Weights of a small GPT-style language model, trained from scratch on English Wikipedia.
Size: 24 layers, 8 heads of 128, MLP 2560 GELU, vocabulary 32768, 163M parameters.
Architecture: LayerNorm before each block, learned positions, no biases in attention or MLP.
Training: 923M tokens, 7042 steps.
MLP neurons of a small language model. Each row is named by its layer, matrix (up: input weights) and neuron, and shows model dimensions 32-127. Each number is 500 + 25 x the weight over its row's rms, rounded and kept within 0 to 999. Numbers have three digits each.
A block is one neuron, or neurons of one layer that tend to fire together. Before each block is what it responds to, as a language model described it from the Wikipedia text at the highest values.

Pairs, couples, small counts. Small number words and togetherness words for pairs or couples, especially in personal-life sections, such as "they had two children", "married", "remained together".
L10.up7:530483535538478518487474522466552479496465536497496502488509539457487533524478505490483503496501501515508507522525504479482487512458513535485507513527479474494491468496506553509485548497504476531488471488471467519548521500474510493512530461543494495522499560480433457518460476560518503517
L10.up1033:495504501535472485496472521485485475559512507573494493495470495551481507487506474563503506468501494472494499527504531510487488537471467533513515533514503500518477490533513517496507468522502488498475476475552540492527513504547495493472475514497529566508504503522473525504461513526446440517
L10.up1165:497514462519466484476499500445532535487535497497516526525487513493492469462498490494524495505497493469530487519540515498518486499495554512501524456490487507488479504497503487461532513480525522489526508463541478461506492460515480469521512509550491457556470524499475452551527510491485496475
L10.up1506:477485514481477477502487467490511515462462490460499506494522508492491489497520517496521535522477495516479480482499529500550485546467478544535469514494530522516512511493511443506497482510494478493524467477509463505509507493497454498497508503508553491521473495526497515518471480477529497534
L10.up1619:488442504537477527474533512507546507483489494530502472476497472478522528491571467493501482468468519474519522475498454504508452527553508494531519488474525533476461527499486487513521480515470494519503500537509532526466517493487470501534476533508539528477458460487512462548481466485523489503
L10.up1737:529474517515480525492509482451493532526517494506512498471442521491482502544498460467495520503479443478531517522518508521488485529510526493501478497533503500510513514458550522541488458498508497520522524528505511531486489499499477531540518472563491482449461542464513452469481464513501500494
L10.up2063:482548490511524517473502474510510545474508512473501513530518478489489489499469499508503543486504469522498512513511490507534474485502496485511541499434540554487485502510466455503490513518491497469522477546491474523499495468495495497482469512477502519521457500488523502502497486502486470484
L10.up2490:512510511477522499536505470550498516532493519510541457537502530497494497475516521488497513515475499502504523500495469517465484544520526493480503513506503495509506483514516475479511487524496511527483467524499517508513463519478450514502472485511516464461499459446546495513546487536489529526

Pre-verb auxiliaries and infinitive to. Modals, do-auxiliaries, negators and infinitival to that sit right before a bare verb, e.g. will be, did not, to become, can be.
L21.up1109:446493513473514503498478485440522522517491517465462492529514505492505468505488498509543470524517456473524543494484517509489563515504489511486504532551472541509515517522542487509494521444510482485539497465444504482460486510466485473545492515491467514487476468500496451500502521480475496497

Post-verb directional "to". The word "to" (sometimes for, would, into) right after a verb or its object in narratives, e.g. leads him to, sent to, ordered them to.
L10.up644:490531480529537518488521456495511534530476530465564513526522483476528546495517506497576504486476457479506518483452531541505544471536490468475519498495517508526500503502511520527546550489502461517497509506490480461457489517488491493558475486480509492500515509502485480523473514466493455476
L10.up720:497504478551498552488475501480523505499540507524516446467502548536526482463509512419558522483519524484483548477423518508481440470479479524461552505446488465474501489522487492496481486546508500488490507485489487490516480515530443479474469543507498485499512513478489466522487527447492526531
L10.up949:513553508481511460508519481486532506485505541472491504482524511532519486504511513429515532495509498507496541467520498485486498527481557486489527442557491466513500509489518471486474480468523514467504530472514484453460523499552498532537484478458495508461533515487522505483522527472472529492
L10.up1070:491488515535469534513496479504520523491477476460560486504501522489510492490527501483478515496510499523503501482520470512536485531467495493535479471520467534539535519497534508463497498526506532490515458469502511484502515508504463464518465475463512493484508500489483494492506537487484515516
L10.up1248:502566557524484510510478496458521476482502518478523485474519515458524501493499563536482526536496465519492479523489491519507504452537487482496545497470531527510536505451483499512536557517495528496516502476501498487472539509526510488494453528471502509502502475488511519518449533521479498500
L10.up1763:499491498482519498520521474455522539468462498489505514508521514508523495460519499497514555493514511482492478493470464496528529461512493541521503554492502500519464524500512494519511484493489537494485494497456441507513520493469514532485504488501476534514501486464506541521483533483505567499
L10.up1838:505520477530541480473484512494514494554489492510516511517547505505500508446523485504519506500528521492489512488486483468483508500510514517529515492547442507527493508543469537485495528546531472501474461450512539489478457458499494496483477484488487476465511486473461492512513542512497479499
L10.up2013:497517506518481529507513463428514502547485508504546457505512505450506456499525497523494521470482507506475498470491510496475538492500482543485497526506526525479473532496491444512473533526509477505464471501495522499516492468474489538460483501530486485496550506512536494517560508512471532499

Parenthetical/clause closers. Closing parentheses, commas and quotes that end a parenthetical or appositive inserted after a noun, e.g. "Poe (left)", "Pinkney (DR)", "Fault,".
L21.up2309:472481482520513476475479518516506506510518526515454520549546471517462472522496483516487476523497498526443505482504478519473505481511506527476486511497479484496469499448532465518506508522498471515502519508483527508469467516474524514534506487518509510509496532500488574516512516494483496529

Final word of proper titles. Final word or piece of multiword proper titles and names, such as Player of the Year, Endowment for the Arts, Openweight.
L4.up893:535473545475533511480523513511465507486541515502477503499502523427422542498509515542550496499482498518515498507531469509532515532561493515543525463485515491521459482512504460472524485488504485481477502505526536428478454482445507513553473524524526484502516505476520484541535484519518493507
L4.up1136:487535514488507558500505507466494475473525493499483507473517497511500486502521465570471497534495437525512493496463486520552458566512515530479475514509495466454491502507419506477494502505491484502494499496488508533482515469552483471476508509482521513486490531478458475486487510481470490486
L4.up1146:500503469510497547505498519492546501518524525485485503502474505469469503502479462506476498479494480532547489506508512553499492461505453479510535546494514467491506530504480478517505530495489511506504501530462435529521505497472463509534535534508516490454497490478425521522489509484488449489
L4.up1415:477524467528517470491505504506515472510505474496454473507527503484463527507470504477469491491425492490507494536523525532530485509555487550493507482493518476506502514483484480504479503512497521501528497474535507527485527476486531487538508496535538442501487511493484522516498528487489457471
L4.up1570:499524491496544460465532516508527530502487480467521502477517519498505519530511488528505526496489476497525505526506483560441521507519514528523495465465509485510523518532482482518484481522519499505523488438477472538517504481503525497507517549477518555528526504482508485493488493506479511482
L4.up1827:541548530524497522526520489498564532483482475486443464480507485484469509493451493524517471502478492517528472511510501531491501504492493501517541513493510473498500528503460460536496459517526526508509514467489500479541484473497503525509488485536531517463541487515526492512484531509488476481
L4.up1930:519539497528524539491498531453462448536507473502466525443517483485476510458495495476503530495508480506511471543492513491530515528523475479522496449475493512486507539496472487544493453574521516510537468508538494450507493454481491513505505500472491553480531515509462485511495526484500491516
L4.up2138:529517540482506524446495529502496485491476511530483483543476531489462529486452481519511514478492515540537482501478497517518505492538488504542511506517519485506507543503497498525509520526478497501471498487548524539554477507497480508477548525583538522508500521466473491541477477548476486536

Parallel list continuation. Tokens in the second or later item of a parallel list or contrast that repeat the earlier item's structure, e.g. pounds, one, two, teams, and list commas.
L10.up26:492547472481479495509559465489516502493480489507519490505462541533489485506472504552490549496500499506522475466525514500503491469535475481531546499494490493508530514470460466513502521506508466485529485468469467526470522508471470507547504488502557520476530555506503522532498517495465488527
L10.up91:456486484493507550506540500484513489501486476491487466563492522509486574491514438481473524495513485516464504500521500500468481459465479485528489469550502480520502485487459488494528520505510486513439496511453483503473513533479515492512535491543480542484476519534562510473553489474500489494
L10.up259:459498457486470520544483531476524499496461534524510471522501495523517508471492491484508556483486490513480487495539509504498483471522497512500506508533545544499488499484517494511509515483513485537509502469531486483505477483535553500481544459533487523471502562548546557497480476522547470459
L10.up424:561474464511513548478496505535500489533472470491505509521436491531553496533464464508517511518531492520477494473483534498499519484497465524521433496544491494545471476543479462483505511459539506524530531518516494524458447513512523559448481548517488551527497556496483551508511521509501493515
L10.up1415:480495456509468498521490526476533514471489533510466471519519487514504480469507513542515530443506525508522512482509466465534503480488489515533517517503469483475502553465533499470510491518496538506519538460457424541496491491543527488485547535477526523475548534527522475493534506479487504501
L10.up1521:483500455485499506489511489468526478489532503540466546463492540494495490501536536491506514496494494480458490500520503506531507475479519457494514505498534559515517485442479525505512536465474535498558506478552537514493506478513470539483487471485527492504510502497455503525456495482530470498
L10.up1706:497504480485494480479492490504460546521511471474489536507519499516515517521550519486483530499496478524512530479514529501440502550488485465475488504467472498500471465485469457502515510498511504508488499509548489506484540490460501527493535493542494453525487521554519555491528502556485479496
L10.up2163:437491483503488524527512525503467479526463504494444508523480506472499481493516459487562506502520468542494485505530510502429482482483532484500495486492503513512502535502458506494533543535545472525453534530478490509489485538469542472525519535528548509474514530519509548489496494520534484507

Indefinite article "a". The indefinite article a/an/A, mostly right after an opening quote or parenthesis, "become", or "In", as in "a close listen", "(a type of)", "become a nun".
L4.up119:523512539551472486473479506534551522554526484501502505506462475521490499475533477534521512456513555506507521472465487522513538512541528483483465463548493489474496502471447501533533483530497476493485527509518517469498468505474526499467509535546465496495433458496476444480466516464469519457
L4.up886:510502479470528496489453483502514520524481488518497489491540488479483516529503497540537502494516468525496504488476481487494498478506468451538509512472468491487513457504502496501493453495464513527506488504532486460494469510504438533470479490495519482525511481498497505466493484521478502502
L4.up1389:452472495543468521495482531522472503516471477516484484506472464472518516490518485468521472516496507485433500487481482490501457473497502487499489523514491513490534476459499484515492497510473580474521515515489432493491519563488517469520512474542507522502502533458473512430505552504477501456
L4.up1629:473533514461518488489528460481492478541496498514500476498509507459500485475504490525495553459513486472515502552485463525506505528525473540508508459509531531514494504488499498496475489472473483545450461458528502537475490497465472507514494477532491517537519471503495481513502485499452445481
L4.up1744:478452505533467511510506506507508506527514471470533467540482505521485492479485536498544467488524509514522509476448495484493519485495500486497516498478503527449500499488486490495518522519512481453493495534498483526516553493489452502542485524482506499521497536504530510512532526468506474481
L4.up1812:450487496502516511516458530472474439501520495538498533473565495495493509473528515481509499527491478514504522474465511496497501538481495479509476492504515515474489472508458498502504479498471471543492504518518502543481524545487491443548481462495449516518476513539492501524473530497466510519
L4.up2389:495468500496489513479476492468512484490504504494502449502516534507452477475523542530485468471508479488502481518480497530509488489519497492512535551508515481501463482502526490493478489476493497535524467449502516515510495482491512479504499496497494504506481490532506501492453499480471474505
L4.up2462:512549459502475456503508513487492519492522500473451499524500439495458537530464475454504503462503476510501516472537521547511510530484546481505488537520555479507495517465491487498519498538461501484513479487479452471543495469454516476499529524501501486521484548535503533513501516524460511498

Family and personal life. Biography words for family and private life, mainly life in Early life or Personal life headings, plus family, parents, children.
L4.up104:499517523532525500498523500504460481478477510494497470501501471536513506496485512457542488452501492538540493461484527502534460467499491507468462462534558515457467498504527533514509519500513498490482509470529523477479471522505521525468526497459506494481550434492505514455484503549438446512
L4.up126:533529521501491453515505495492536538461513516521488479530482517536512496493525524437466502514499485502483484479506506506467516465516533548521465512519519505472464496484483504477473508505500501503481481507520540458491457502522496562517477527528538531471500488506527515497492503489512508514
L4.up370:509478541537477464503511549465506502506471502501544475537544481520526488491515522491504484507490510526531534511491468471534471451518476502491487485552481488500451547544499500475537514519464486463473520436490522480482472465504486514503461452425478515493497489532503513507497504546515469504
L4.up463:468498487508485469485542523544474507477468505487502483507520527530504488540536491469473504540508504507498551511507501469546523494512555498508439456454471497474481476543538486497487424497499469473470534490544538494489492501471479505515449493483523494493510512493472546489517507505525521489
L4.up597:452484440584530481507462501507472483499478506500518516477488502529531492484469459510527525538479490527464489514513488504518503472474487498488484550480500485510508508530518453519548479509500520509513493451520483500497482527484448539511528454510509513495507503509531480530507525524471516481
L4.up1689:489535532486497490479509481523469484530471488475467481498518487519481444492496498513489475512542500512506490528489502476519463533508511508490490476496509457475505516470511505498457477490488503487477490504500505476550467447489521506513486500521458489473439512510497535557497523467479475504
L4.up1819:448505517500511481458458494539509482492525482518474490535500475500548463499560486532533473539500480483482523510451468507492522487539474543558500499503453494540463458501542493491498490504491485505501505488517513486496517503554520535498501478522541470494524477533491506471477502478506490495
L4.up1921:511515531528454492509511478513506506485493476512507525483532491513526519496524561490537514527523527476492475493547515546482478467454489499515467515508511514524484497546465520526488501490494506515506452492569514503483498463506477476508513500500493460500560489517522511536477515469512519503

Space before numbers. Space token that comes right before a number: table cells after pipes, day numbers after month names, statistics in prose (such as "| 8", "January 25", "averaged 20.1 points, 8.6").
L21.up951:522465471493472534474523486513512503519503472501481520504525483453483496498508548503512529498486527528528496518540504491511512481528520521500493523530480486495495516517509456513467462503521513476496517480503491452519478507510467491542542515548467512446518529499493506519503512522456484516

Phrase-ending comma. Commas and other clause-break punctuation (closing parentheses with comma, dashes, opening parentheses) that end a completed noun phrase mid-sentence, before and/which/including continuations, e.g. "couples living together,", "from 1876),", "Lafayette,".
L4.up202:504545480528530514480513505472456504497530538445561497481458493487528468448543531456542526512532483481502504449524516459478517522473493505531473532521511500515478513531481535545519518526508562544505558509505498504516552536523487508507525505524526531542498487541511474497502490551527475566
L4.up382:478507544565450509459488482507434474525497482475489509496490449495530485512523469470510454489498485491517515486499517558457503520521517522499534476526490482495493464488464497505542499494529501521491515520480503541493493512511464520467523493508491498534508511521489500513500513531507483543
L4.up982:487531476547512474461479474496492534513465521461529526510523517518488496495498505430451523507494482460541470473462479502494484537552493549500469425491513483486525510511491481495507505499497513488466514515508516522542546524503475503487482509513477484500491456506485523523519500522502504512
L4.up1380:479495529476507520480509481501471498530471504523524486479494492528488480502551539487545498498513495484516456537558515513496481508522523512499535482538512488512530521527473502487509511523496460506496516490454547495517544523487497518491515518517468509536524519472486531481506535479521465467
L4.up1712:521470488476458471498479511472551536472502480474468528512499509481495533497513490499480474462512488532512535533529454529505506502521519459485513455518500551450480494479490465483511499506484470506503504494537519456503506466484501533480479466533531464491491523516543516518482544538476499540
L4.up1749:511510511545535509511485502474494437516544521514523528533543496501482470513538438516507524478511494522493500522506499510495528501448496433490494531511508534526504533490464491464533502482526517459545516469496514451499507499495506515519488499519501487500498508467514533534488508487480481468
L4.up2316:467521506506515509476484448473499433484473503444501498478548500488520484488566523509508492551464494503534475468486539538513464519529520495510544466496547528507505434494488454492544488522483515506527531497501553461507484494512469475463494513520522471494472464509509504538480508473537453493
L4.up2490:533537489508471521455474501491514494502494527522517522487533511477510469496515572481538516480538465476538486444535498528489508485470503439490515503521491523508547533535473522497534490485482503552490532565482507510543483556460496500463512490519458498510507474490467480483504519520518467495

Plural clause subjects. Plural nouns or pronouns about to act as a clause's subject before its verb, such as they, parents, fans, scientists, clubs, engines.
L21.up1559:453497474539513504503485485502508464553482503447503497481476505501495482481503529521514510524489499490491477521477505511464445500465516541541539485519472503507471526522493497522517519500555498464509492501483463515494476478528493502511544504503486502517476561444521465544512451466524517508

Quantity slot before numbers. Fires where a count or amount is about to follow, mostly on the space token before digits after phrases like more than, over, a total of (2,400, 6000, 25).
L10.up579:511524451514492526519490455455478480512464535519497524507516489479517506545518450514494504497522448482459501468502479521497471505491503479505510532537511496508499460513483461493518504536473542531507526489469475476529493494511500503502499502552476520510445460524515496499511498513494469497
L10.up1447:508484483512462481498550469475519474503484508536484516500527532522470514487503528480501513468508496558500452496529493467498483472510520468481472516476491482492496474517498458507489510520538504494503480500459514580527506460505492521498533463544479495510530507469486555503504478509493471522
L10.up1673:511503527488480477487495488492539515528504526531507510501501499435506489512465490490504547504482528463493494536496477453482502521570520488550516483487472486512500490489518434499533479494470514518566465494517535474467508557475507452470497489453483504484493466493473480509530519481494491496
L10.up1818:462515475494507536489477540479483547502504474509494508507513515464517531496534516512532504545509461479490503468483513461523503498500570476517554520490495498524481514495475447512508529534461477503545470523513552449488510504542516487495520475495506509470490524549484518489497513464520449495
L10.up2232:520494493531477478480516446509500522458480516495459522493493485497492487497505505532496539465460484478499519500532502504485518542541464493545507502505498502505462522496499447569533511509477528481524512490522497479516503501528492523455556474432471501481517525503447475540494482519508505495
L10.up2334:473524444503470500498467543511494512469454530521535527511505488511452500474535533508506539518532463489518500517502485512546515495480513513521497476486510532501459515517508507503528502448531490493512498497485487522464498499499519494514494470475515486513457492499508493522566509488505463461
L10.up2346:497495497511507507511497488475476523513514493541524521528466490520491472480493468469493514525489482471500503503539454497496479503507509493531504508502495530522481508488514474442506478474478502481559462488492488480510531512487433524512539521513499434475518500502506487497477463502473506496
L10.up2379:481490496522483480520495469458536532504495510550505482469440501475533461516508513525517490459507512458527504483519481509497507519487493506495514535490488514471447531447501550503473467528471563508505532480499520448496519507481526487518497476512492503444455528517487483498527545479493494491

Sports and table fragments. Word pieces and table cells in sports award lists, rosters and results tables, such as All-MVFC, Outside Hitters and NBA on TNT, plus hyphenated compound pieces like north-south and In-Situ.
L21.up512:523475499507488512443555528486488518501535489518488566512511494505524530502519462503516475488531486509478466521504499510461499521518538528507495466517505520480483511501497490458467461455494478502475484515501512509486476496475469528516510506532497475498487492519539492467434509490464438511

Infinitive marker "to". The word "to" introducing an infinitive verb after verbs or nouns of ability, attempt or intent, e.g. managed to, able to, attempts to.
L4.up32:512454478517489527498477519498501468448459473487504497526533550510503489479490506536518525501480512469505463470495502532530520484489555502510462458450504511516500463480470482505460455494495485558521500536472498496456505462494486475517481498487486515546484508475488514488512520462515482475
L4.up296:485441515499463505509471468496508542497511489499492466527479512483517525481500517521518431451533495527471511483481516463536486543448462494496528493489507512488506516533498506518510478488510458532518494479529512481537465455497512534498431477505520513477495464513404505532462509500491484496
L4.up323:500525510514561516535490506492476503477520525525517526534465501463496543490458490479516471498522465488542504455504525510525512517504532499506478540511513574489508497468522515512513485462533498484484461475509517463477545526507500517556530497491485499497498501501470473502464475491534478499
L4.up1028:489528547505549494533497474515533561520474494516475518519527497547521490468504532495460496509484533495553500483481459532478531514516503496506509494542471495518491505515498485481505543477545506531509504464527472512486463508494570549473505472483458507497522474486484526483516502513505493453
L4.up1152:552514513525524522478506466499530496530538488471469529473499450510495524521489533503441530529535505484521492496515486538491491497488530518513504494498513523456474494522486488520509515518513524439518449493490515517484501506540519475511421523496545491453489512503492507470489507486475489480
L4.up1693:531493505512481460475453503527478532491482454493510532513458524495493488487517529488485496533522511502544528457496454561541499487490512452502480457480502546544518473510511467518516485510504505500539486529521513507465489483480504485524506498471480462492533475555466483486452500538525467519
L4.up1880:545502502503497503490504444498503487543488527459555493515518477532478564480528467485537451476473488507512496445488488538529506528531505481500495511502522546491515497491517461541539509474510478480521466511507517513492494470489521488549485500452468520528461472502511492480469511456514481487
L4.up2559:498497458479498487532499537453485506502473487454501518534484524496520508488473512485526509510470499503498512489501470505540485493431515497473484497480516523533473493481478505518514521500469536477536457515498527505448435491483519511483480540529504510519448506557459504518516500489509461471

Award-title function words. Function words inside fixed award and office titles, mainly "the" in Player of the Year, also Commander of the, Chief of, goal of.
L10.up171:462489516558551478504515535496490470486531497518487484511531490478511514482490500507511490520518528511480470505480548494531462503525470493503549505519543471490516516487497476535468529472509464559502514469490489528516501448472459514495508506508489530488495486505478455489502491509528507482
L10.up395:498516496509494511528503493486478497458521497547527464488474505446503517527501481493505501497532513459541511485440522518506493492505497493502448491510507454500552507464492471493539505479476513507496517502481495484453504520507500464483522473500494497472530449496535507465464489556485506446
L10.up1312:482509517527544528466528503481511536491490503468509499450474501494494531476508492515466478492512474507491471518498511502474498530486481497475491500477437561478523511542525533505483493496521511483491533525503476486482465537493518488472479533484500500530543510509460461554500528524499482543
L10.up1314:485515456501514506503519520546526559512515498534512462482486516496532515514517488482505493459483513493531497495475492522506490491557499505519574497519533493480492514482471506485536493515515540492515503474491466515539553500489496512468474513486498489460512455488488555467487509511507501506
L10.up1573:479490507497457542514473502477478526515479490500487500510497518501464491498461509477510513465478499507499482492530522477455529483486502565535485508547479537497530474567496511520464529544512525452495489477474500500506463536481541515467499541500505544528510513467532480511513536464488534513
L10.up1623:502534546496470461536514481461506484493475499497542525459544523500486480547470535498493427527450525501543496414457447518507503532479496482508476514472526492523495482498518475503485500500468554473507533469510466490510524513500461528492510520515529516482498478498515515458482490506498490454
L10.up1704:495522496491493503498478521517458465529505502464523474454497486476486490512503511521522510468498497500531489514536500506515533503517468486465508501575505509465561539539508507467484519496488512497562515505501491511512523500524530529490484539470475530480504509529545543480473529536531467490
L10.up2469:524506504538483497509505479520571480553485504500520476451508531507550496498514484510491484490488501492504559467494479551505496484535500505460470515465470533523523466483486532478515470511471526500518512490536525476505488513565537512489472517485535543476516545523484529494489500508494481479

Start before numbers or names. A bare space just before a quantity such as of 12, for 15 days, were 369, or the first capital letter opening a quoted title or table entry (V, L, F).
L21.up353:487535456508479514503454469520512486495470520472458463421514527500520520531461493496534503474511480507461483521476519488485438494517508507499507509530489505548463492479483532499487500525507503467493474493505466483523491545446471505507541481491450494475475511504497479529495488478493524545

Stats-table cell separators. Spaces, pipes and semicolons that open numeric cells in sports career tables (apps, goals), plus spaces before day numbers in dates.
L10.up24:497507511487456542465514538511514495502519512467536520502474481486459514486502518535507506493475502466479521542502455539453469485522498514505537518481524485499511479468490480553523511529480501513466451503491510514494496487528514528471549519497493516487495462469529443483535475479498519485
L10.up243:515524539495496475495495499482499535446527505496490462503453487467521526527548513515537480463468525492519569538502515528456511497530476499517514531485490503491475515492478526508459522528540485491482497476549532553500531486468508520481530498504469513500515538462516499510516500502540513478
L10.up275:523498510530497498478495505444481442480529476512446505468451515487490497490497506461486496549469476521500494495514505515514515462499524465540490489509506503457476546428468478489482502460519504471496519535515528530548504483562524493478470462516480496487537532547513475494503479496472497492
L10.up283:453545506511513474433496505473540480481500537526513495481486527506474513511489530488530474464521482505509490488469511488497431469489478499513521492522525515524475507476492509510500509525507557509521478512470514446485469523476471512502566495515443541504499460482541490442518498541485478479
L10.up754:507488484481517499508509521461520465472526436517476477488506497495491465475493500524475478465503542489441501486495523503486466453505478517460497497472472504505519545466515504536470524508501525461533510456450520484477472499518491487508503550502498519573484502524501459505522492492488457500
L10.up1626:490455502522532475452494510488495490470529481495508475471512483487474518505488525475515516474510472508527501497545453517485500533485547500496507536531464520464489528477514495501486518476511518474494499555520508500464488521522506529511520508533477576515456476520483448503516491519474447495
L10.up1834:478526525438495496492482573517552511490504544490505487470483484501486494505519515475494479436533493504476528482507478517488466531470498535553515491472451540483577520494524503517479498520477488488490472509550504524514535489480535514472538493488483494514535549488516514520526492517464503494
L10.up1956:498523516486467514493522527488517504514495474524535510514476477467551489514506477519482486505508484472462532528551464535490493479571458518469542464505512473537501523432547423479480527443473485505455526485514451536478504514500479500525498497487438444496489480502492525434528494517485496501

Separators after stat numbers. Column separators (|, ;, -) right after a number in sports stats and league tables, such as 25 | 8, 1-2, 7; 5; a weaker set covers mid-word pieces of foreign names.
L4.up987:501507516442474475520488475507456481508501472520522504492540462454484503491496534520495471411495505486565479478550544501484460502518542434520512521488541521477533483462545479523487490467498495521492528519496473496498494492528505522458511473512494531503513499472489500462491496525515466499
L4.up1019:529533508520509528517533520533497489516552450466570476503459502501492530471487473512500507502514484511502441477473582493519495524536439487467525476506501517503488478522493473501479501527490523455493521498506465509483526483501504532549531515496512489460477504530492518526492515510464502462
L4.up1031:542519552502498504499536513538497510501509483466522500503493488489485476481518494502542497526528490474531483502494522477474489469569462520510515526498461515513519490503528480530472465488513509437511511577554479531494538476536514559541448520508483466480401549508497512510502511496481487471
L4.up1050:477485504548491506533561509468501489511481506473511497492490500484509523532508466511471460536496532520524467515473505523509521506513470489503535482453512522484490478480487535486510487524512485468482545538516533474486545587494523530519466511488499489503529508484463559501504473506509484485
L4.up1070:514494509493516466516530552479496464497456503493519498518478523443523510499475488493497505476530502535489466513517493514525494477509483519501481466505518484517480503490491484518498454493496448502509562519480478502521492537533502492527532480488526522517515518541484475482494473510466496482
L4.up1456:563543541498494519482508508515515491519503479507528524469472494489536484500493497470483481527557488474509522456507483507506467449470452517480506502462547493509487500481508476487476504502488483470525491532492533525445527529530533504520514531471492487482492528477493470512499532516447509528
L4.up1498:521524527501468459515506526535500521481481509512465466466492535531517483510516547509536455513514491535537505556500507448522466483471476463507492483507535569503510476461522509475456468474492510533457491508501491507525497494521519493489533521540491499496444510477506501490499552513488493520
L4.up1742:509523489473520451474467529503474508494504511498507500546521496513502512504504520475430471507479503484504500458485521500465483469507512481485532477506496500502500489510508498507491487526488517479542514529513494492535450506533485510508501558515486465497519488474460534450511521517536533490